From a checkpoint of a small transformer trained on Wikipedia.
Size: 21 layers, width 256, 2 heads of 128, MLP 1024 tanh GELU, 17M parameters.
Architecture: LayerNorm before each block, learned positions, tied embeddings, normalized queries and keys.
Training: 253M tokens, 7709 steps.
MLP neurons of a small language model. Each row is named by its layer, matrix (down: output weights) and neuron, and shows model dimensions 144-239. Each number is 500 + 50 x the weight over its row's rms, rounded and kept within 0 to 999. Numbers have three digits each.
A block is one neuron, or neurons of one layer that tend to fire together. After each block is what it responds to, as a language model described it from the Wikipedia text at the highest values.

L3.down32:521492452467541506511509434583522486534426568532467502550514402518536470435473562560441471498539593535478469482516520497475583467513657477503460460533471462433500520474471500477445537423583525523477554448511546554532536520441467511460477606506512461552515431584436448566491494563480421462
L3.down407:573440424478438573465512572543554520515465488459510599478474458432503413407535518493413611494470481486458467521492555575494473531414439477570431480513421514508464534577531492452495557455526463458574566534421541529525563468547606555469501452551551446513475512451488439497493554460477388439
L3.down835:525409483419410578474456516528476490481483603492532511496446455442469536481477536411511458408557559471537453512548546451518418424494555553546528510395493420488489425522472526501515512500482482494504487442521426529468611502542466488462394432545471613601535524551504465375577476447497601436
L3.down906:537484478463453550496544447520544536555509506520490513501500539401482454478546519412523491498562507565425466501535585475466507478424489584534491530507492484490496586507510493572541458519505462519382533519511521522470546524488452622569418520472557510483506517488524539415610499500589558536
Description: Word-start "in" token

L3.down275:520383635418507501518587513468512565554526523472454557542511496486540560504485554487437537578502572500563454429499528466581483466514462543438516434452539488485453464552439393534337532501536515475496544484549454482528481485566579461436453463476502535569521425460544526414474498548454509479
L3.down398:533501544552508481558576492415508455542562451565513521609490573442454538449441496484429399541511531530526446527501562465461430460563460554464486499485562436494486540532437480414552497459499492441475505434482387509609442493464442437499473581495517419446479543543446510613385464548581530592
L3.down699:520512481571358441568494518535451496623542451461541501543440566455553438512562435520482456434391502538522488539469441496577455488487432506543528416478461487491536444548629598513433476557540520532492525578357516464434514563488499449470544489554547427488476457426467546490587504517500558510
L3.down982:544536565574550485490531511468469520546461498465494481393512500516586574460549515440520554490552477537551485425534447404496568498488524523539432471533514476461525439427494566535441430519421493433555485482465386444481509485465478521520488500538417558511498494514511542593574560614509465490
Description: Mid-word piece after split

L3.down298:540440572488560529513519493616565482551426502454582494447552521515452550447485429419568394552408521463516583415506502464497480501564454542486520506472552520493558510584474538504513520523489525527543494543522540478450552518504449432473514563453574500473533457523498461473464447520532512488
L3.down413:507430540501504415439486444422513495479439515459561598452503448496487478568523461450548458580527471523395484521529488576553455578597372510492542514516410411572564491554495519501455490499539490513551465518441506534455544418539425504427479514512529518514589488483597550500473485478572484417
L3.down539:465566507491550479409478478485480484440595548530604553468533463559553463501478527450608543550496393525469532506433546517503543479483488528443534486633485417414527518418542519461568564446483518481533410490451601455449477445527450502394447443536487516516543559560588487583494514479573349513
L3.down772:396477498485484463495525572504560448616437536528517504528479424545515538532424471519528547514501501543423402495538511584371441480503392499476490571533482407536505450534456425488556510590384586528532454431448496443436528440467452436487442450566505539464512575487556458513487465486469527524
Description: Sentence-ending periods

L3.down30:499453406587448514556507607621532408486518583512446518496488477503571561457554493453468618473460497433532510568548455513536413533440521483484530609507478409533495411522451519497522427464461525491526542499565528458450480449526441527424533471494382577519514449467606610443418524491521566433
L3.down472:605545500565470474414457591457564477504434548473604518491486509423544536480490509447520525403484431448396588510471373553507402499527485489483538607518422465520487626487495516472470450548562506503622539605508537522461523470542459463426633557465568567509498496429414392570491548520508440442
L3.down478:522456547540576458495448482518505505515558518476523473473615529500516467447557385538466505506496447475557471488595439462487572475542495506505421512471511486520399547485538458453459514507499446501551545495532561562475469546477538447490534488529489552532526522543477547486509466603495503485
L3.down660:516556461512575524454461542604555532409514542592449563492472503538525494462514504509425562500471477527523483440587528506495527408504554475578545419501473553457516460494433503424480409499466490488533556416453512396494465517569495420613529516572429535603424507523608579476521524542456590552
Description: Mid-word subword continuations

L10.down289:494525491505505585386483440457528549520565441521376580447428530399516457321478477422546483502527509499528526577587506496498496467498506488517609533567550545450541542506507506474534571506470441568479473431430541464499461471515608523427452465504590538458506429458509533547635499597423494483
Description: Word-completing suffixes, esp. "-ed"

L3.down338:473367513539483522466380493498530482617480446432456548470439538529496499480520476518442472500496495443389428499636485540488487504556496401463513542533558508650402508539435484575497539446589497540592567544524504548455528535477543532497443503401540531448437493464472494455458561469496493506
L3.down678:432520476461552554449470566585545497495524564490540590473518464489454519584376582551566573434423408342487533467567532519407510591432555461533461446491503520503489497531441567387603432499388485530455529515527512578624464477566513590461498552453550511545497547493515575423531497520434489485
L3.down744:449541575486541481461484585485558529499428461475483407506464529548611427387574457476482526586458559392508468473422419540543495534495502545451518522512458443484496547505505555485524584481532483591446525488551516520522489492506536514496536529546416440524405475534508482550450474541452548511
L3.down824:500544434460475484409524446503462420489544545469503432478563531466581517485431442522515491515511455559576442566479482477471489469504515587544511476490522514506503535475540511440446559636446440546537504441539558509499499422537541590471606533532508557468528566502423450532556542379519477430
Description: Heading closers and mid-word pieces

L10.down824:473459473455552429477533542413441414508508472544425483570515532430506472503504505475524491477492488547454546485411505607522492464520579500553490590535440538522524560458517477600491570605604398502534494535480493526536467480568590542531540484542470457570591421485557629458441506561446564478
Description: Start of year numbers

L12.down513:509436547514551501477506478482500502510532458406467498434429516529468545453508464426475510477496462548526410460431570447512497367301587541447396559480505519411500457528461475517539442495580587477531568465515438462436472507490471450540436535555479529453545557460576588482477520522491484480
L12.down517:466464507535546526596466464555435412515459453520521510538567506458535453466440493448424443593529557517520488522521465485603441504526465529433499567560543488506547583618518544532486492534479545477590448425417432543569418521523427535462455388508481557572442559432488517425481481512452591444
L12.down619:535488493520557423634591394525504511495530438476471493486458439534552468529459453503452383557533542579574473521533448450538495472533420429413497543481541544607493484564545507505449487571404552494409536475485549493459523405557445535528381521460537548481451524548481500491519540475495473453
L12.down690:552405476460489534561540507467498516466498495449537472507464563475439464452523483572481539455460563491466543471471543624554527411546585547461487443388580357571427500483534516534564541481477516603439547584462478427472487593518483456523548435572487519530490531422542496478509510543470497593
Description: Split verb word endings

L12.down30:505513458450508427588509486577476462459451470512563489401417501481403405492516492449459527548506411547528447543448609512507455473514513518551474455562533525431501590550554465491532554509473458531475478445535568535531435429508437453477533547528609458474496481579465513509531515404491598503
L12.down381:513455400358559495496592463461461435387580485590483509542556493509496592508441485596494493446435530460604520512489575478580480484471570557552426512449540503535598534412576499521514483525463521539464459492465490512504566509447530513608538456441545413422545582465509522405482554534528516507
L12.down864:558509407492618512502468492508470544451497516578436497594519494505509410528504479480524574453431465459533560461529541564538445608418422483529503466435459441455407619565582503421475512481380490488463521549528507529490529410469502433511518547523568497493554553532513445511647522495485507495
L12.down1001:539537534566499490504454555513467441467550554576512591545478444533474534472551475602401398481499473539443468467545522506480464398426480413606427497410472502462484466636540544470508461426505508533536601475471488513531528541415488491511568559487516501548478593573487517473496449529515397439
Description: Prenominal modifier word-end

L12.down166:460497508543490527519508531535462461416551513487540602496400435608527506513577473508504487565526381499546514540488551545468449586488436449499445465522524591493469486480528451460457519512539484487432412465499555424364472336498425512415512511504585565583541488530540474508513547514484462564
L12.down201:498495516519456558490472500460511487433479424488518486444512379579563458532463574523407429527540379559550493532440493469439534488508561533572456555553471470410524571444538509514571533433462512498486566453495483543531571517481479508586507556511500496496557535466513574451521470564497532566
L12.down446:562522473423586584493459550501405554423518501571608453517430489540419492475509503461537550566467559396451510469516584585502493470492477444411505572558519490453588445505449532505553450530577506491600585536447520551419457422548542546452486459488555512456513554397571437547520449484553519497
L12.down989:601471442457609585542480462484443485527413591505571531421525487612509432545532385512542464577438443504526542541477513495469445562481433425508469444514539453410512455501477505483505517486410515499500477475522601558457593396439478514481376517496468511452646490503581503453522422545510431500
Description: Sentence-ending periods

L12.down34:514349434542590494517525600509488466556489516421491515514502518551454471632585460435475449559491501440493534529525449506431496552510470529501491583498499512534537565478503438432581533455391562545511400399432490478420355538518495416508629540523463547465521534472515555535461485543478535452
L12.down235:551441494533489509634428497475478451535513545518512537567529478478469545470436490551560489520473487432610453534521528497518453532522568543437513491492434521546452506575550490560468502463443407409417437594521572440459513570513530578563526472528494433505462411432425464491462615507512625564
L12.down884:504491478482494435419474432509484487449427408419396531412423619487531490501553455493491444494477469611565459538390499490512521534569496587490553406455377476521483471492449535576599506449565495540531499522439564493594456548493472574541536528481418475483527508519436488479491502543481533549
L12.down977:494474497508567525462438470508432495440546538522541384504531554533578571476555466470483488552494514508490496481589367535539451418586507495619475548514405517502550588435524443517470500453463535535527490498517440457512454555531477527573577511542473467546449599545526508489473520502495472509
Description: After a person's name

L3.down254:558446419533456589535494610477471474474502493462445593438459462460481511445579507413463512482517445421543486524449469367508556548480479532499481479488466415547568499487504557407496523486434509549472550446487458388506494512610404467517491483545608562545497569634540565480474481481493549458
L3.down464:497550503508535499544590549584468443495490470483484561513481454525504537510438553533552556470520476557455489515421559527533429495547494497559473471446460539597487521458494465630443490526416460498505501510526454513495542507426451539470557441478511486582531556501570440386574496483514543509
L3.down584:482483612524536493507464468375500611515539518431490597476531451471454410507489553477516553531518503515515463500502518504450513536410506508523571581464405490527463456396466508536401572493426454492586524491461512580432474440627460488535542486528481530576597471482508474513557426492541594467
L3.down960:439498538516480431517487483552474532466573542483477569592439462486496509477561525534497507494519572619536345487479569528506534466549558546578495520484485450537479507552439514560554427581479529547503499418503445485473498510516470554544443513533500512585547457522588474489485579460556615393
Description: Noun-completing suffix pieces

L10.down796:557489509513504557417428487520552447482441460499439529492529393584464513576549438463624502527445544480475556508500580632516586437556466464485490534538482455544559497494539451462532533496454502440604400503496574484456516439447467491432436491522495539485520507489530555498575490522547371480
Description: Sentence-ending punctuation

L3.down51:561525460505574453512572468520438569557512542523468526567436479457483497503475453502493525616497543391458539565610439469538478496453499484532450537499418473526493585463534526392552483497382522460508397582412491565486512510538563608505430527482558569564514594465517476509482535472590494481
L3.down53:583499527486506479546410435469545486480456543513536519511529461395483493493487573478487531425493482460479441595561552546607454577544475512501460515498502487534413579520489467468537443533464578496585511525489497415466602469447485410478503480494537544542634516502494499515567573498426520468
L3.down208:540414496499514555505487520591488532507413469504579508464449462442444524462459456481573586485484528440472534533532537509574544578471506493403522453562624508560493503488456481497481487571519528480445427523472519465470617457494537569436536497531480509533489475415505466528443435538591546528
L3.down728:607499501364505417508493435561577486641530541507476553443467423446595408481470465519472511506539526471463451487417472578508513501385472543458550358480523511475493616515488486397498617496453513504498489524534440474473503428468591549473462447524495490523521523514518477533466533560476559464
Description: Clause-linking prepositions and conjunctions

L12.down113:466499490489446477421508511494444618594510423501513472439550519448497383489526516582588519578436490528469491556461475534538462457383561562536466511537622520580522489547500462449424462533456450500511560560446443486528452554497525573463424431480527576472477571502505493479433475460525503522
L12.down265:519540411491514441436598490482388567504499510477586496469593440536516469455469505480504511489496525493474572552488474579441438580483522442484460506549505504481540505531500435467530447514575448535483580477536494530513515438511487417516574488525475481458627447572537505508563501532529527494
L12.down472:586533445422416538414598504495414499403454378652525570537471473528501499455566647556466477561456559509583451430499513548577598481409384525525456414473507490573499479530604491443508508555534408529522510515464480481547482558532489578547503417533504567415441452509534524458613472482496458492
L12.down1000:571448481484500448366524571563508532534519542471454529524487492432550463493468469484586535511501487544552576457467457480452392395586507549474453539497595480528576545520524463470477549538445455605447573390556531509573519461501521503418511487464536492634459492557496600398517451474559463474
Description: Section heading closers

L3.down151:607446463452537550508521502528564550464457438386566541464502498595594471441480462488374472549509483507431598382574481516486475469541505517500545544432464483545580543559600501510515507426475428505477565524519495442414560487509498502510448477477564511473461478393503564494545452554409535505
L3.down310:454447501571468501543495456408525526529496544562480503494506431458437442490505469413488485546425564494459505517539462464415501489520550539481470463467477512445546540468513548475583507520474506544525493518511514495500497525486414338470542477478446446484445423492559433519431511520433558491
L3.down650:483428402481439502557570516493482557520425587443538511605429524516513501499495493479469546499569394465499519571532567496519584538519461554435515528466450429503450435480458542468572437480534517561553451492500526515510561511502497557475514521561486497570615520373509512427491487512460512500
L3.down662:463560440456455495488470438511566542462467482475511518529418533557534522444554441499474545497403389595508498540480517556499479498516383452501516461494580483607535463543473515450535561497506590502460539483468497571513620458373492507514462609446517467517524394482522477490508555476446456476
Description: Word-final suffix pieces

L10.down327:458531439444600587476477476457475518436458529461502543522542518519525511521469486429398504566506523581414474556480450451509479408425461542511554480482465420540514453555512480479399628503505490462565536475553474542479550488507572471489429466522537545518471567478584606496595409459529483496
Description: Of in titles

L12.down14:458576483604521453555547460413496492504501627464487443541657494502497475590389582508453496527470464418506522477512557522454516554476554506468477512483606538440553414584482445563448580554517438508474471585436532480467453550496510507506484527419576502511525483436587486492498528540580548590
L12.down350:468646608491492407494630496436404549552533502530586482501510498582439486591447554540542402502515430606546475565458461498473456515507484444547531380507520449508512495484581511522470485474455543475531436518546464556350538445532579487489484527424554493478518496498545522560538508569468480584
L12.down454:537519582569503434610461464408523594480431518536542553496492514545451432508506528509465593633422487456459451537582526446473507494526534473500472512580510519501544405513471444482549421552423441425467405449549456553488522478521533503415467532568415479559458408448513487505523505543502467536
L12.down797:539535439506532513531420432544466514565480525504547561534415492562562465465531528597535449471568508482563546492577537542545564518420548463499460539454504447473592497513582444483474385536514486481516471535485439504485580366522567520467524549361523491505543523477507510438538477472505476467
Description: Mid-word fragments, "career"

L3.down246:472538561546580550481609526440543598462558541495488465461413485427440492510450499460617620499512515475475440395475539443432486510518523495581528543511430491554474481545523498417533550515388481581540558583544470431563530448487519569475439467498489464497479500463557492490462601502556533494
L3.down598:486546492503506449412503474465473483448439427528532419537475557510478494506435470463395538594466449460563531670493538485516450541498495547555562438503441530499541500504463589511561438519486482466550416554527517419461496409509418472526502530411563470449516500542505460463598540492434543529
L3.down746:494534598533526502488513500477597535496442457444518431556445601607537390454472410488499637519382451521556401509473581576463498540543539492467462521452530535502498512456474409534439421547461442598460587458557471437470506430528482524548537470450477555532468527532598498490495499495494510482
L3.down879:535575516488542493538549549519550516498419564527516488479395557573492424495593515521563592426569472444479429528468466580473443507490519438595532469496501551519424518589465420430522588525546466474516511472442486425496516383517518508441491514464507484361491571447472532439431557408557569499
Description: Word-completing ordinals

L3.down214:553465406464525543516533481525505572543434572566502488519598495530468466534486511531519463577488533413396395499614461566521482485389508531533552529496512581548426500543426441497562540480484427479575515477402436538524555493570435420476472526527521487461567456526521603551504541499515541554
L3.down519:548407405476551559554583592614437477561410545501518555534475465451480523527547481486528445520516544515477535474537567519476409637566485442562428579497442636519513526558521551540532509538515486490516531480537428432466497489458400498503500492450537555501548412436508423494452516456575512501
L3.down583:541460551461483444456465431572492482515445587532501518521558566587505577483407514504510410484354577497431435476562458480556504468476589566542517519538520406538525521535479502474466489448585474517529564474442456624586561518473552404454428426558506505479549537469403474553519522394532553468
L3.down813:509437458495517452452463601611467509486483578509546526447492540511485519616441535499461448431468471460546510448527472524478463553522446554509452547530519551493491511579494490441566530421503521496487494445467534437463499517555493537459434506543534530485478472456409487491573444511518411595
Description: Word-initial n fragments

L3.down165:518491520549459475515480546540497491480599490559478517526472576498491503449534527454494523579627528489486500466494502406488420514530542577561506418439389509424462420469488531498459525578448511365548453495471507477569437512544450504460576481453541496533479597458597489430474406491548482454
L3.down290:625551498469515358460480505488480463520485482444526575472455510383477606529486589507472549531382559566448497490546528531538463501408480492591497467445508516548454474465478475524486575448559529478535533494378518440504496499473449543540497539479529541533574469461591577500464501462440604581
L3.down409:554499536472441577587517555524537502540572515496487618505434502524575523434454548620571469424556431515501506472476441568476426460490468483534517556502554441503549464507387454508489485500548455543451517540541534469524522497435518560553553502472522545466529507473438487480543495421496446557
L3.down722:437427479495510468417508559560476542492497562423473553477471509492469506555446444454497504478543549661466496530478533565515534539455490542525538419435505537498536503523475564588420518505530495506461522473495516529510516486525410591545490500492535534488542444489513649518528536548392456469
Description: Mid-word fragment tokens

L12.down2:456424488452618511514569481461485506474461523490472471541490457484531621510436538399514482513505453529488523526461486490530514545465475508454525466496586522457486512478547548467477543492428424516486511440462465497523420440495546501573545537459575518569442543421554639626503530430415555500
L12.down205:523431527490478519490491559568566419485477468448488521482547484430554556511528490438488577478420539564535449590460509451515507525546483429496442431549440417528540539561432529501571526412494478487504538487494475504430523539453502492514628479558483505484557545487371533473526477515503534492
L12.down627:454563474482451501507537511495481435636514450510461427555500527530427484483570412531608597500539463550426491529475533530477509497585389407551544438438493374578393467581460507477515508539483510510457487619500412498494479522575563454506482617461563527621480534427512501485478505507503560507
L12.down686:543478472486502506514511569503476479547505440546525515489471517519490529568417519458528501557520482450458487498475508511526538608454476445470488487521533566484484425527446484444358543525530571500610516439579504536509522516489519517520459545515530446505502567518496496432478438431550518552
Description: Post-nominal "of" linking

L12.down227:444545549566496510524544466384620464576507516509448457429524392497494479428541546594495555361578469481476420490469407587555473521434575436535419471504500561476460520449563526512560584547598581513527442434446463434455414546495445547475483402545574498513484433500505525480510544516490481468
L12.down318:530518550455492406471450470411520418508591483501534470499491498505473484417481522466440433534463403520466422538560495466509551523499619599480507455477558496517549444592502501546573467447500580465537453519484461478484569566543524541546582503487507479486478532478512440584524463538482522531
L12.down459:542554499494470506512443531480504493509474489476510440453555521558606513486476456475527442524382533525584553486527494503428529441505429497459435441514503456515534498496457474577462541498493489505397473428436468561555547616478532501580422542434449551456424535484548482500445488478501459498
L12.down979:538465565492409528531542540493456531518515554473565547454447444557435521448547535467529433514549543566418472537559409458475517589529434445497433432508407469536509462451526533538439480556463558491429487541523479462468532504505482491461532424480574410508533593467493477532519539493467446476
Description: Word-start fragments, esp. "in"

L12.down5:505473421503537521556542530514503536510461457483421483458471480471510533560552508511546502459553590474468550567489570601536528424485519445413507448553567623435422510590458477455466461495481534520425547482502474498565557546491478516473485508549516549510554448480486474444531369383431516428
L12.down290:534496511446448601484482448546519507464491547612483509503525568500470545533442503469462491453470422508565586353455458586480500524429486446499479476521467511486492539508549461343481590619560493486461439448611533527428453531537577515478452523537463581537475522443532526566535534542446501478
L12.down490:466546535517582507463514468517531493444522573487510427511507438552495545491567495500497477502465503552458527429496576524509659496494536561508517466437542577436431587503396535568521513479486418502461412430555508528538466528550529631502526468466452572515455501570498526520510465460489443517
L12.down701:548511599534512497482478427501495454427545518574490492517468521461560521455522508514558485467492417559498573448381500550427525475529557470483479453542531495534533562492550499482457481454575377498538397525565539490462473433480478567498405397559463461417455563549537473649493505510436482540
Description: Completing word or year

L10.down882:447436459469508565382476567499462476445483541588552407523494500565561532440586507522573513507504479508511530467453591540457484480633535511528492444506470447520456544479486448510559550523549504497485478434500563473408462473577470504484547586554589453541544487441515572470520508431431474411
Description: Start of verb objects

L3.down199:470514577537407446457468486516538458477480493481539509446490484516535550528511539465516533490458584560399442450541432495497415452455541466550546561472501468487578523537481458456479411524488530481476486541428555575511479564573533549528523515540509485533491552561568441497463435431579469518
L3.down732:516445468414520523467538512510466494529504506491544624465455566504590570590522462549448518459474398458562492421545536533474525512555475463503490533493570429540573482457556487493540533411536472376436507489534520475528580473482541503597498545540574459518580527410487528413522452467547465543
L3.down783:468481565518532553457491470460531457543443496417575512467451507456551485488514554549438470527572393368511440473503576545498460558519543492434515488520498518612447650512521488451470481513525524427431533493511522528535540514448569503524480559666476558507496465514401516460473514556409446457
L3.down854:519420492476494527500495449460511524477564583324520521488485466487490643485480515456515577452472467484429487579531476534457456517478533512588521508468426471523531438548402467535444476429453467498500452546549462504480501556581601525576537493518524452564627515489460429447432511381523527403
Description: Place-name word endings

L10.down779:502424457470598468446493542522494515482518580435407570467556487528524588577492549469558510458586458488491465406508573480521496569491545478508446658455480412551436423536517505466482427430448503454499508559508513473545532527526470526548586439405578557476566474483562560485503532532492555417
Description: Mid-word stem fragments

L10.down345:549504474473631464534524533482404512487451552485424531452528500459393508547400407505470461435516457517437427551539544587560503630504414508527496471476435511554544560507568574538516533470471523512475464533451514523500608515471520499559528454580512478472512506452493527490477513467463573531
Description: Mid-word subword fragments

L12.down206:505443483482516579549526399456406592523500569466454486502512524464518505528513459555536515549592454498461460475478475449453602526521558477502542498479534489440493539544456501493597482423401486436456404556512522427441599390446446431455504480475546461558585440495524443478533509531463518475
L12.down713:519519539466460507577522425514533562583456502405465451528497522530462483401528498447538634519483540457452435539482522516444398538441560445484523462597496552454548443489467528541469464513318490478434453478446445530474526456558460505430502549484563527502488591498488444468593538493342524495
L12.down801:474557543439525494543516431533539442504511466552485458545577463553626494496556543458508489550475421447465530541519464571423469609563516407558538476534454540556498507447427508542405555507443513495466457504450465592526525485480482574496542455458600499539455497579468516493568530484534452405
L12.down1021:522401552393522510492525457557512466440519469521546493509592480478520471546486439497509466466515455597470486464457515462558570538396452534532522525415510528442523570512596542467552573424513354510521489532447444511445478498500479446513549567538530544577518470554580564461548382519486500460
Description: Noun-completing suffix pieces

L10.down419:410473612575557433584486476536500459539495391579552518526528517530519513565421520452498511501505469588507498409579479457434479567547441477474507459412532557465492533574458590429536464522474435453543498547502447419503513366510629409534470543566497442465496498556490492567546523516517410528
Description: Mid-phrase word completions

L10.down253:453560461497471485469548585526557459516503522553516463490534616608505488466518467539559484558450472435560531544443476506439479509507570490523546478585563579502456536500492483403476513374522447518543568351499535543497457542519468465478533545490489417511501485508602515430547536507505570517
Description: Day-of-month in dates

L12.down291:518531526571497586556483576456459575550534497466509506508566523462456479511462542440411533388489428526434517426527472462486447481549500488472473527445416433505461471448432508473396503483474508460449486494555500535533505476412485418484511525574462349572579584425417493516519520533442549424
L12.down367:523511520551516544562453563428486513510434522530462528535633512521527554489456474403424434484488508519417507443489401537437460549546531491485479449467528484413442390421477525511439528511530538485535489453433533467434474515542403542426578594450593492515483527500453513520460466546473460560
L12.down542:446365533422561444489482497451501517522546512451566572470447529432570440544543497607559580448488482453517511491487514494576475591437483432552470492375496485540513550562483531464517519516499512466475371535546554546551512440479590466502486576470549661660548465499412550418627492520450531495
L12.down856:435440482507465513527531563503513502597490559525514517595556535533425543544494505477441536520474411380460439497497630500589502480510481588582409459626565458457470500568453473434469509486439464435583472468418489494602478471446480516468465478486556455479475520438500481398590543479497507540
Description: Mid-word subword fragments

L10.down759:503478483568532480507506547566455553583423501432490472512571520463481363575489459524511584506536474527596516502492561532574467542448556543503481430496429410435355465470490551500506508421556446612414449467465471530403490549443471498478504633455502528549532473476510552374426473501527433419
Description: Word-start fragment tokens

L12.down83:503574492522540507543505521568491412384522502558501371460481478419457597464537587447447490517473514492497463472446497510520498397466537578515441480527544536528491485515597524560540523590541389603462451498444487508508411506445491481432488492502475502457520411514490467497587477484485581391
L12.down520:524444512478459483578513545492555499527566568398511474492487455432457471507566628464499524570490599488589585532519518571472522494449538525512522488508472455547415497486509493501516534411533493459568436530507447458502503501451462425539528448452549486431459447503518523555479553520419535450
L12.down584:486479510623437395509538568541488476589496477475553477546451551563507466518500482480503509580465522514501534540509482546488609488482498525625544476511477483553505450456506451542451525520511587480450526480394516482358510472468531431475495418543487531560496448476423579511550521478520603487
L12.down792:515446478495630543457535555482506480542487380457539416496472458505474468551547468391531489539387558545538587502528477537479544476580436394424504476509551506629545490514475566490433525440557578456496436472485494556497504526416424453507536597446440481618457503551380532490557441527524503495
Description: Split word fragments

L10.down918:462527436474536526584585464462485467364492486481589427377470417537516588516475420483551530466484537564491512591509459542489487447411487402596497489511499509375549505545420620632405488478424507521470490451540436564552527534568453475512551550471415535477584566540468445492621456496424511568
Description: Word endings, heading closers